config.yaml
n_layer: 12
d_model: 224
n_head: 7
n_kv_head: 1
head_dim: 32
d_mlp: 1152
vocab_size: 8192
activation: "gelu"
norm: "layernorm"
norm_place: "pre"
norm_eps: 1e-06
positions: "rope"
rope_base: 10000.0
rope_fraction: 1.0
qk_norm: false
attn_scale: 0.177
bias: "none"
tie_embeddings: true
parallel_block: true
init: "normal"
init_std_qkv: 0.0488
init_std_o: 0.0
init_std_up: 0.0488
init_std_down: 0.0
optimizer: "adam_variant"
lr: 0.00116
beta1: 0.9
beta2: 0.98
weight_decay: 0.089
lr_head: 0.00923
grad_clip: 2.0
warmup_steps: 394
schedule: "wsd"
decay_fraction: 0.583
decay_shape: "linear"
final_lr_fraction: 0.1
batch_tokens: 65536
seq_len: 128
doc_mask: false
train_tokens: 517000000
steps: 7889
dataset: "wikipedia_en"
MLP neurons of a small language model. Each row is named by its layer, matrix (up: input weights) and neuron, and shows model dimensions 96-191. Each number is 128 + 32 x the weight over its row's rms, rounded and kept within 0 to 255. Numbers have three digits each.
A block is one neuron, or neurons of one layer that tend to fire together. After each block is what it responds to, as a language model described it from the Wikipedia text at the highest values.

L3.up342:142088156113047117130177095152096117084075096127162101097139105105155105131103144138119114120186179065166104184126157068188096103091095155187202117140171153101123151102116182179098119124137103136170111114142105130137086163103190100119086175108106139145173073202166169114092157130145119174
L3.up427:137155138130136179144150140108128142160134164155119152126153123147107153114160185158063089081119124116186125189149101105128097087106134164121140053157130138126122159123158196163130096117114094087135090079147108084119169134142129170145156099208128094154124139122145091096113166185148168098
L3.up894:124094123162119123152104142052157100162175180134158144134150151081134066184128108109132154145100110132169073205161106125091137102130121162212118081175136140190143173204175110176088117159131176172122171087137095076118182066114152186101143140179093146134130068152109137111104158091071113097
L3.up980:115082173108155147140163036145100095086103135122067121157131170127126090103134137142131094121121169090154189076127164086159130099084146146126146132169098103132123168183150161122107131123111110176122132098138076134108110153077121117096106160150119070165140105146149101121094203125130086103
Mid-word name fragments

L7.up8:155135139189195110127159099106097104125181175090148153131124190110120173140154122170116147096133099084147082119128071145171109102109116110170164123151149213101174082156172146129119152101121122088158091133099115116058110123149140174097120101113120184115124112166169125169176077136152125145
Adverbs and adverb endings

L7.up708:093099164150144107163154136115101132111087118088129155070174116096062172159152135141107156083174094123174147074125141105092112096082148139128108106153137125124146159187144133111139125168128157093104168119144136133088147123168112193103111163188149133092140146123174097112148119139150111112
Mid-word foreign name pieces

L3.up338:143063108087117156124086137105154123058097186091176142107141122120176131069141146181097150121129181105135130178133140167160105135064074156166105071116159114116157166091091117100069194122125150100160146128142156214101141129055166157125124111170130152119123129117074109128111141071105152107
L3.up799:139169060107157102162079138156125120116163175107150074137174142145140152165111120112104144102153073103131092174115140128103145109073119201151080154145158116111144086142102140118172146072146167088162105099103127112077135124141139134089182137171127136167171118133194121076152110079060121121
L3.up849:144048114157108101100071121153064117105175147140096094121146109087100177121131105138117162058115173119138088155091171159160146133127210168117113099119193143127145199092098143102104171091117136107139161121158142150103091127126154122093113183189094128136173105114168170109114101158132147111
L3.up1029:182136089108093128119210160133189098113156173133146121109132091106163181071149141154148104078106160102092083092140148146075159067058095140139118118192171087100128134092091136083125168120128096103079151125177155137104108095095164128108128103155163119119153113180157087072123147136143141177
Mid-word fragment continuations

L3.up134:124114111131150102147174148121114089030103120112152088125098119120173178118134118144152111095164142112080107126186102161180086092108201192079136138162161124095125133108137108093152144113120154108172155066105086166098121137126141146197130118119140187052135155099120059131144157192188136113
L3.up571:166111143116095160137124133150156098092169138061134126087158143110158091126152074153154089111141132105126106135071102093098128085115125137089176086085099150080147160135105144145161158103080171108138170141068155063114141126123099153072134187149181100113103096155133155157061054103116114165
L3.up828:107178142107151085129116168151143096110076131130188120160063120164169154148155130135149142100152113094171117095120135158153101108161099138091198134117152118141217115194158113138060175120089121136089123102090147077173106141074176164152110131107094159110077134092105106062092095100153084141
L3.up920:131128114097079109098142132227145143102129173117113155161108075124154095151113146135170093150128124147160080095113234098111102093131168097168111172108105084082156179029112157150171132115096168091107166154099114145118128175096184160144117135148083103044187141113146173095103152187141130137
Mid-word name fragments

L9.up620:092170103076111109082118178093156069116151136134118062148114124120095121162110102117143132147138130091095097127135178182210162099123156104142124095110145137188145134168149141113080167122144159165159138148163139193124106110147193122196124103108154167093121120124132205075205064120187134144
L9.up741:118158095095111121093121148077144117107120141122192085133153106147083086141127150155220079138136144097127139136172115138145131097171138136151112128139167096160139086163138132167164130108131185144155182137182134145135130110148155132139084131127142071158162113164151176099137096156160141158
L9.up980:110172074123181113150187092069204119108112119159127127165181142131111128137122122137092116139140095133108074150096129073123087140145109136145191118124131140138106103139098156098135173108125136072193178106176132138097133131147092120135137159165131133113135163184148142098143139142134130132
L9.up1150:176097107090107140098129194105105122123182150046161105152151144138172114120116146158122166165155108096108082072129165155115147162170109123095071083153107119087128130126129118128130119135117097136125085122098186167089080125079140145146142138136205140154139155153106111173125111143185112118
Adverb suffix -ly

L7.up428:131133112125096120151143116135156119110165175166130134161084107155152158108124113168195074095144115134191132158217129117114117102149076158141175154195123139170121082161145079108181123101098160136138128064110166083112173178118136132122171129130143107184192138166126150179126198130112131106
Mid-word syllable fragments

L7.up491:145123060162208204162108092097138134121109163062105093177172151100107138091090130153085095100137101128161084160105121117110147119093133161148159149176122135164099107156173154149204136177105143140095126137149145096116083128106105126089185162107173161091131107131175048119144086117093142122
Sentence-opening time phrases

L3.up107:074112084110074181144096126068115133160155117076165133137087112140133082156089129096112173074092146207129147194163047154099113081128149167098123116147126065161166188150149113188144133152120189179119139140132119148133137099085111099093175112138124112141127103142118146089163135120123178178
L3.up327:116159150091109128144212091049083126118119158140179142135120149121146085164088143131139144092251073075155133129122106179127088141085110159113178121142113068098140105156155135125103153116082097160091168115131139142100067157132125110130134120114100126135160163223085116088093145186127095125
L3.up974:075147088129126121161114109193108076094115197126192151137152108115109142198097157178199162126217134101095120117128098172150154112126134110139143056113128061092188083189136128129111152134082143097143109085110170116119091109157156094100141121135129103141122114167105118130114099110077109122
L3.up1073:092129097083152126159179136091132151116113172187145153071109128090131056102140191151146147112097090096075129127177132085125117118100200108143169139098149110117168173126109144148121107160150145189089112152127130113149160159113174167090151131150202070113160103102136129052153121116123118096
Acronym inner letters

L7.up1130:102124066099112131113160145110124102108139119146153082151101111091082172112081164153154138133185123114147073126121136104155162113102110140078115119223160109120107104113150161129084180117082110163180152074198134129076187155092155128132133098102128144124128153169166114104145155145182120137
Section heading start

L9.up351:106136113091082158099187100052129097144211178079140108104113135095078146110166211126173080140106100106154090203173129071180102122121094115193116147126121140128152101142167138141148116138096114131110112140156144107041124161124103119086175135133198168166148170132156114132103097069147139110
L9.up428:127136122053109109188136099079059117110137172126073173160121089149098155091145160122195151187103097119132119131146098117103118062103122124159118132164167121097135064123093134096126126148083124115137120104179132101067092108173123143076127115138081151139144079092089118168158125165186137118
L9.up495:104126111156166108130118101119146158151187156086148149119147165107132076153116176131141103135141138150100115148126149142129180097136104113129091089146175112120134150166164145139159082125135065149142098142191086093091145095122123126075091133179136141096145169143160172095130038143164145108
L9.up997:068095144096049146138128092095116141150119133060166143123128104120062165102210143136167103133148148065100147118178116135141090077121092174133110143144127133120096174139101176099187124138143072081119168130141166168077149103119132211081140084137206072092104153197146091192110099137146113074
Mid-word name fragments

L3.up347:149167099081135170104146116120106133098193131140166180135160114112080071177102098155135129133137135132166108134086149143159113107107085207194085084137112085043073101154106127164147136120101081106146165100192094099109109127114090183087141135161188133084152114203146119115043160125114107083
L3.up400:144139125128101208141153118134098134150103132140192139112126090122080086164105086124149128125141156117203069091071122186101144126100108120140101206209142147178169135161114146159140160123115128071090165081122108139112094107097157183096124082174182144049131058131125107052089139166100084114
L3.up415:182131163070136153132090121163122108086167105130178179089159100134057105146132141097105123113169083181142123135172137188114149134139130148144145106149151152118202121046154103186174169131088134150139112113166129127134172146089118151095165107197176170093148083137137159076171152131091162135
L3.up686:074143181118164106131140149158166104095101111120130166119088094130144149107112100166100135089132063100142100155125116133162098082150131133145104093126101133081140110081119135160138189085093124106141133128181087162127124114137093108144121128178195159094152083199121091086124124126092090138
Word-completing continuation pieces

L7.up337:092152140181099110192128117131170130075157146138189154121088086165148169135071197138082152172132156080106090136102100172102084091136156124204099092134078130132136111091088135160135144105124140165079137103096139091090112112161142133103063103108161148116180171174155130139162119152176090117
Mid-word vowel syllables

L9.up87:096169117110099094106167130124133112133123226163111107096166102048173109112178129132150061127158104107156127144167153142120109106187107171113113120157125170140131075057087131097140120132136136128041132115163098154126093128156183162163182136139122152091081100131137077161099108126195105195
L9.up759:095168142114103138168105106138118142183136106126183104125109057096156133182130087196144106114160133120124120139110087172121135143139156163161177124172123149162134103104133122116091180142152131073139161139098075119109098156130159151073165149187169111134182088153130162140097107146184075157
L9.up1017:122139093121147151119102079091110123120098118138116131094145064098134101202088144149168108125152122186120104202156096148135098107140160154092124071164113144104149084130140109141164197122127116087131124120165090143113119153129176136091204159116154114107197108128177120119097126122190092194
L9.up1060:069115159112119175102233159105107124187130163073083117137103132129121111127131088088132080107145135123158138155181087168094163084073106153120199103173179149141129120110105130146124148116133093120140122097090086082115123126150107134100115106144190073061176143141152107172159128135142088105
Sports article text

L9.up162:158126084138063115157176085094119142110158144187069206138103077075109138124094185135150182070117129125181112131093149080146080142135121164126145131102137167154141115062165104156118115129141093115131166109145126141083216119150113135121185109138191131069105108124159082134118126141075140152
L9.up178:054128084121115075168153108143121125099148090101095120145121109139126107066137166174178131097121103118165105113060149096112173079153027116113111095149119167119117124140142169165130126090165145185142169139101115140134166157083146174094149166107171127171124070125184125112189133122096121125
L9.up559:096113125122170079143111111109106087127130149203177100139124074170097173092116126179152180129137177135110117137122129124140152143081105126145119076100083119127160103127123114164082223169042130194189174097138158107152150153148115154107146133125140150162095092090154129102120139191169128150
L9.up647:108136104167133124183104132098098098081159134111150075118097062110150066169084135126128169097128133099154129094156112026136089143086083131147137144140108069168110146082145140112193163142127153115125161128132151191106149123131131171119133162173158125176214134130096078100159150203143094169
Work-type nouns before titles

L9.up11:110149144175175114138103143129143155166107154074177126120168121169113123151104132119153067123109154124121078154182123145070059144123082108181118094142097165136113102061172171137126192063069183072142121163182131109128108156079136166115171099142130121138114094149131076162095077168070073125
L9.up128:172163108143123110152123080116093094146147100124101041116089130182071133125114108108095146099176129121117137091171138172122149144071103171149138168191160186119136108123095193131100130132115117102138110116132136141141188098117190151144143114100133133105132136083123081140101099072151075138
L9.up918:099177158180108105162118093107173105146155171147117141135168153089093152097083167130131161114167133174136157132140198101080133132126115129091091167161103092117121208072108138084119105149097140078088141150116165075113123173110082128173104099130153112111130091124163111161119113182134168116
L9.up973:142141109126117176131154162117091084155162160103179117171132147122146121099101139118171099136133062131154111109140161092128144153085110169162099063125115176167127071109124145146110087139114114116064170092109126131163161098114101166162078123121131137135124138135134121107123170128091119171
Wiki heading closing equals

L9.up474:106160168166164207113141169144108149096113121131136163178193140127064090133147167143162147106116162158123148113148113122120147093085215155141113118093134164104142141113154157133131142168107155164141164096112150115078108100113115112119127128182110139111127125088153171091132131170115143190
L9.up557:163104078146094168131086102148110130099171137138103117124120148124083113157139107079121134104117187117149088135188151086192164116083148136098123117161184169072180104147109111110144162138086140165152133112192106086124173081049138132133107110180159119160105115145131111132097126155076105134
L9.up699:149156146100172136099193119105123117124143082124124174174210129139156068087123124155152126091117124107112171155132191117118144119102100167095117128104094196127171130192180143140117154114063154138165126157156120128065120106134117121083142186193192133123125124130160129109106169126161079143
L9.up1104:088128138149131140127105119114176155146131107098118193130200085144132117094113160107128092096145106160109102087119175105137177072087142133127070083164166150153131189172183108146120127108100140152166166159093119081108115108099098147115127144180175126099141142116134092120113106168069151079
Romance personal names

L3.up27:072126141189149131131113097095159056109126164126144154123151086113137166127122123132136169094124183080168111153149129206159144164128115096148101108111131095153160158129113158117194176102061174102114142133178107095147123143159109148151147116095165131102097080120124151181129083130135143104
L3.up141:159173051173074174137141117066126092145184180141087096146106164215063105113179112113138112130088105142166153151102092155108154068098111134166135101185131089101151124128155145113046135138095123172119166087145097094130155124122125151091177143097121092086183080140135169162118060158112128127
L3.up171:148078104134170149110107131121156107126182160169122187104129138148104137103133189180127078118114088186133168133125117153166148112096154152196125078151111123136205080098163080119241131115080138133146163084164090111120145118094143152136112125127127152116170117132125091148067105152138168141
L3.up840:128119083188150143086125133116104095103149128071113112141115083117110112072117151130152139106133109169199149157159110164140162133083119184157133120148142102134179119114127157085076172176077151132169181081181138116126083151105139148094126177139097164111092070155147108186104078166118087124
Mid-word name fragments

L3.up8:124107151128160147086171155205092101147150157094169136126155119091153149104081128207104069096132134140145087147150112095136121105094145171077159110101110135098145097098194138140131132152117113116168115128141125112095161159156141116109130154144113127052165112113192098086123149127174123081
L3.up58:133115149178083120130130134131101148152168085137156161150124123121115133115114149125145084064141116143152174119133133103139101113084117134128115115129126115108130142134098151092135159141129126101151144128159100167125148133134204153128112118147183157086158059107145137122049151177146172125
L3.up409:158127150148080123168126141147091046175195181127102124110162149114125144127134134117117126068167083103158115125096172128112097118159144118160125160188144095147160144110180118152164147115105172112172179144130147121054070150112188148106164147152139175051126138112120130127118130183123147141
L3.up958:158098140118120126127129185165139140131136108139118105131081078092102117150159105172154120094149194155146074152150143133138090136074141197085127133130164168151162119132128159140133168168089178121098187088197145089141135136105071140105135126128173140102181081157142018075117132133118141114
Name and phrase continuations

L9.up44:127129088102135147159187165083084057111145074108084198148152179090128094131142114079149103168159156093114098123114137030105112091139119138097081088098135162123136137080130086193154113052079102114132197125118171154113155124115186177140141163163180131166122125099148136119102142099095148092
L9.up346:120152042097137161132137168113112111097170116095143179146131179181068084099151115171147112089147127154118109112136180072140114099164093188119102169097152103115109153130118135128134160132098093178129196100105135188149140074088131162102105089150133175115127093195125082066079138117124188112
L9.up476:158097100099088096160158107106173130095120148155164126166144126080092153093128150129172177116110166117152090142133139106161111077148174161104186091128159194108115148147154133105128158115084124093133168123151185138143169114067163119079185134123113162134170059106130156164143140133155139164
L9.up480:076154101117103119124171120101150103063159182161111169107191072124116107116142113160089176133134120098137169164120139093113054098128161127124161161111126167115120159143092089115155175170090138146116115131154161167155184129085139136144127180126194135110114079178088133171130124098139175170
Number-internal separators

L3.up336:031113126140136105158132090107110099066163172097172117083135068182133124145101117098130114080153237116139150145158152100172120081084105127142095145098086104094149143097133089165161166099067085136153144089175109136151085165104132113082157145140090121112113140068111178132072103204115130194
L3.up555:150078089169109121173162084158148102140134174125134117187140142182111192114147163200111109152149134090121077124127159065140131054051083166094134143145146106104133119123166114084092144106090096072156124115106121188161144101150081114169143130123122112153152157159106180127118142183128166126
L3.up589:185129130102183118125122159111169087107182133119165148142137062153097081156156104175077079083133133150138129126102140058123135068130183129109096052132160096102137124133182107143108167107110101112120157108147144211162163116084141133152165148111111165132113077104127162138135125180144156101
L3.up1043:120113150098108106164143105145063106094136211085122099139176138119144077139109157193121078080117150103147106111132113162133085137101122119215101167170152153134130159128119139096142200163029140140129126109162099189130078120153142188112179142142109093138173119135123194132100150129096135147
Word-final suffix pieces

L9.up68:100098076051057091132162116117111101116129133105126110121140097114144137124098184224164095115101136133132067089132135128086163109109112144161100153141150113134144086115119147168075224133064171137167115057195079127122185157106124106126158098093093109143143123122128102146198139180082155127
L9.up255:095169057098090095142120164123135139125197165098134102140101167137122141171088127167167160074107143138125059097186089109113184134128126138086112117149121100154104120189161116157115179133070115115095105143168164144154189162122167146097169123109123114091111138154140102135114123115117140139
L9.up518:136144152077089097126144136113098150122170134132151147093158105098058132100140119174172106113076098120119099045118155141157175146093086120143123167157146156143115133143117133129122159162076108162181112095138115127101138155144133120190096116110088132153098130139133081155155131139090109134
L9.up1092:135155084048115066129173143134114126132101118092155123152136147128128097159094131169132140136135099148127080064143143151125128123102141162157117168130148121170110160135115138152119180148078102120119185086120141159083212180127123119139130117113137127127201136165178094125156088179125110123
Section-heading equals signs

L9.up133:113111128090064142123116107116090106110137118225139153172131118153070121148124180158157138120115144149060137124126164094136126130180104121136153042183094175160166142141056040134145111166121143089138089068091195142081118178105101183114149107153176135093142134147194126132096100144154117146
L9.up325:141141130125200105215101123174168092134151153136143060166125116178137109148099159123146161136123115093152121109143099140078115083151135124099094116140154203148091152177132109072140196086134114074148147072101206067014126157159149217144100186111105127116126113122101077124147092165124123137
L9.up538:137099145111122101102127135093175124091179184097118136174188100168139124162114141126169129162123133115204154145101143153140117128106145127163161108145173120131122063077125116137145124187112172164081143201151133125030141144038139147062132116160139164120158152142155106132091038153169151174
L9.up1134:148091112121089077170130108109197097121171145126103094166111159157130120096163105118120160140098130117098118080085157134118133132141098099144090144161117182182200098149106137105093188151121155104152117121112186105037114162122174163118129131099180183158166119112154158186138071145139132096
Mid-word subword fragments

L9.up117:112101050150158066130138098154125111105122095114150130069105129063149117170129171151096137080139150176100145118109178154169177149128101110120108144161145109207184075110155127185092154114138171081173135131124086142085135049102162126107135140119120127159140076102127156107107129170109144165
L9.up311:105127154081164183175117143084124143100124129080134154206136157131118123132121127162132168089112153152166150110114143132141181131079163236132181156130129106168155108168155089055116111132071147088129129123166131143075121131120185122095156139116170109135138041096180115152111122160075063137
L9.up689:150146085110129151137075080112081125123184144117093142120124123092110175117118154129112143130140132130165112104102114061147084164057131142075142087182147118150172095129116159083041093097170202070116119139093138138128134128108162127127150194158146123178160129077111156119118100178114042139
L9.up825:155077118111161107119190107108137149097162110116134170183143155127118145146108138131133113110104127149142123140111045162155128150094124182129107100162155135178188096145087072121101112205093155085088114112137166121136132134106136144115120153091169156160139077132165127092121101139181149075
Acronym pieces in parentheses

L7.up418:017134117095183115116136145152144109156143155070105150137177136098146158124125162160121114183153066168027179072167096111101132108146170097133140139096127139155164070132121131148050111087134163097129089109135156146142141124135114166119148138099153125087104141136187172148118103137140080114
Mid-word fragments, hyphenated compounds

L3.up100:099103142162131234128113104158084118100129204150145125152145061088155175067109157104185136103152114152086128101072094135085142096154130163122153134106082126140074100138141111108109134142102169114119175175169188177132172142118106133081113127186186148162107079153173126130146152132139126142
L3.up245:083089145134116127155137115139177107147090118120092122098141098125121180145122138154096124104178107136160132125130170126134098076073119140105110150095160139157056143167141127114161135130121131114111184150178142097065154155205122127152178124131114120119154144126168196139091178132164132107
L3.up261:101077107088088146136073138088125136159201122094125129163134100121121052114163101165106075082147161075205111137146123178108127125176188156122134143123158066085082105172173148111104103112132158122114156090153107150083087134110088129125126135137146114170125098199170078038092122132146138101
L3.up1017:080117160111143060200097090157077065143093099075163130104161113136155120110121141131124124132125128113196146150077139073157106072161147105166148129104151164113146140094095142126124146146159107052127174039183160152132066145129135161145141108110157095137155076168102104099106152129144178161
Organization nouns and name pieces

L3.up201:025090085142109217204116164152152116133172149167115138169134136092125126151128147207164123174133128102110133128112137098139119107133113156222098172139137162129105123148170148155145132190165164156134133086115124151182102081034127133145162157157150156053160141150130102081116124140163138104
L3.up736:086070054132126149173122097093102133104123112160182095128140127095112128105088089167119194113169164086141140086154136214129143105102141180136128124119142113152234131112191134148158125183144096126138162140105110143147148100138082126086095134156141137096170075112181105066069160158137135140
L3.up1006:132086153100113157140192152142134119143148167134165132115169114158074155112166131166136138132152141097137053142090152156129121104135118157130130070153177128102128135081153122166179168141121148122132101112160114081088070085117100117116108144166116123121124169146163136128149114163088140101
L3.up1098:139031162152117166157109156123127112081143108105137154155158156099135109109129149144145069202116128160139153103098080126161098159105169084165136111179169196072160145122183141142131172167131124135106134104151130104126140121102140139111148130182184171073176108132114093150102130106111127131
Mid-word name fragments

L7.up1105:150164152132067107115180113144130099098118150056177079120195166159167147089093155209137083149169178126073144140124143123198109112139099106093095147146122117130104129141128227119138153105104122136124129132084138079084132160114148149095122096146132135098154132100087129174121121188120095132
Numeric separators; mid-word "ti"

L9.up374:135154111199100095182161125104140126099123081164137082098136121164101112068068119130115133129191095132135119124171148128135116101040212130174103078085143182153150121162102184148167205155075161095062162129120140109106155134179122117144157150165148172098109178129138101118071130179095142132
L9.up473:112200117111159179170164154073130082079144155132120099143087137137067051146122142116166113154138131097088075096171101116170188121116143171154103090189089161155149120128177143137134193125136174107120179121126166101117158122141126123116152131170122112166166124109129075150129104143100131167
L9.up810:161124046098123153122174171078121074122130144132136148120113164131146090081105107144130165107160132168122059104144160124097131113059169182102101166083098173174126104143122130119107196152100183143201194118181137082115134133115150130118095149138077136127133109112115132080138116183099122088
L9.up874:139152072123083070155119132050147133109142133155138181163138117060114132145104143132210168201184110096064140136120141116173182035110178128098123103103123165143169095131117154177127141149152203126130165165136181121103171079125154133116116206152083186090063139077139107133173143213117093121
Sentence-initial adverbial boundary

L7.up35:141187137124175138155108137155119115146152144136135117149109154125091105135131201088094128101143131122089149122169132089125106106116146055061162139166077127138106164082162135176117158155140180079101125163113117170094161116093117179111147088119174156121131114255172168126152141122143120125
Ordinal and superlative endings

L7.up1093:085132076067139163123101162134152131091153129062169108128180135122114115123164163111184125122119183106130098073171190129112070117087137171126179103138092096120157208114144130198126077108076158118158131175192135161097147145121174087143144101151106133123095139136109143158135150126086111112
Partitive "of" in "one of"

L3.up225:119151105192078101165143087122150100090150164138098116163154098145195087108146117206143152145172127123117126133123105040160130148093187156135108085146170149152111154131145124061105134090110074112098164103116077080094094124080145147139150170121069115133147123189184119116169192090089109171
L3.up437:093166128115188091117092107173145080108122110098123130200134113168143102172110151173149090132109138133083096165108082107099136094122122155076152122122144094138155189167125168159178168068144131129105172117157101097094182093147129191153162159122160124139144121155182136124097133115079119158
L3.up717:167114143126150110218126121106116148080124144163143143078157101131181110090087122115191133091094126154132096079181158077159122075122144169131094136111102106170159141150136126120149123071096033069159157115130100116056084110128113191110143146092131154076118113172151103131135084162111183192
L3.up970:178128084172162137159149127093086041147205146105167135069079150070169159176081148202171107127140145118154126077134080056148072066125154138126138153181117155168141121150185150082117143129087114119126123091154098132092101121106103131160119105132163132141171160098137123164130109159071087121
Mid-word subword fragments

L9.up200:120129104148195086078133161177155079137156128102137082151196106151075164094148096125110160122141043156112074111101093173129142079094136126163161167121131111130145088162132098147114177144105126128119101097197176125097159163150166250065145115167162072062141145134085076157125125155151156130
L9.up533:134112113113125142072105117115098124118096142161147177177087080085121093158150188102113144165190125128086171174213145069170096095156156104137119121171075143129182111118136157128096138124131172161101147151127165133132142114127193091128094094140159211091063094124138160131143168126063162114
L9.up730:100151132065100098120152116162135123135140173103145125140147088108134207141139109178097089125121145130125131106192105145145183097097128166122127144118148105094200093151128135137101183151124136126161095139148152121140147108093124113132190127191101089106107085130145158147122087150111175101
L9.up1067:154143102133160120164125115120127104152078113151131060098152155074110108156128131173139126137116127177086096097142183136154109149120153125169116168166123144096158141134108086161126147182106179169200114134121112110161157095078112149190165122126096134075154108108148126126071109121143108143
Linking token after quantifier/noun

L3.up223:105106093146154083082154150149112136115210094086130128140119127162079180149075156086109101132132080120137110106201165159166083113090106152115178028150192101135062140164122109123180154155174186079129125204149096168094095158188124144124098077120096150172069082156170083114165116160165093117
L3.up379:148078096142138095128168116077100123111148130089164148113131087149103114106108178155106101115118120082128051200114150110111122038122132165130099082153112155143101111123140136130193168095156090115199144103118048152099153108077140175124073108180134107105089097134128092125123080149176121076
L3.up703:076062135081131121111173207118136113132126164096111176065182125135123140115003153128109088140147106125100113112141137124171141070135141178073073098194161124202088099069171143173133135169128118087151122155117140164146155079155144146109140136106162114123109111155198140191169090119166094118
L3.up859:123109138074195163098096148114115132148100133063117136114103133108180159135119177157112153171114113104106069101192123184131086060140115141082079141195130079165100113116073161146156154084096092174134153103127111187121129101115119153136079119106104165158160099100167150145115123121106052125
Heading-closing equals signs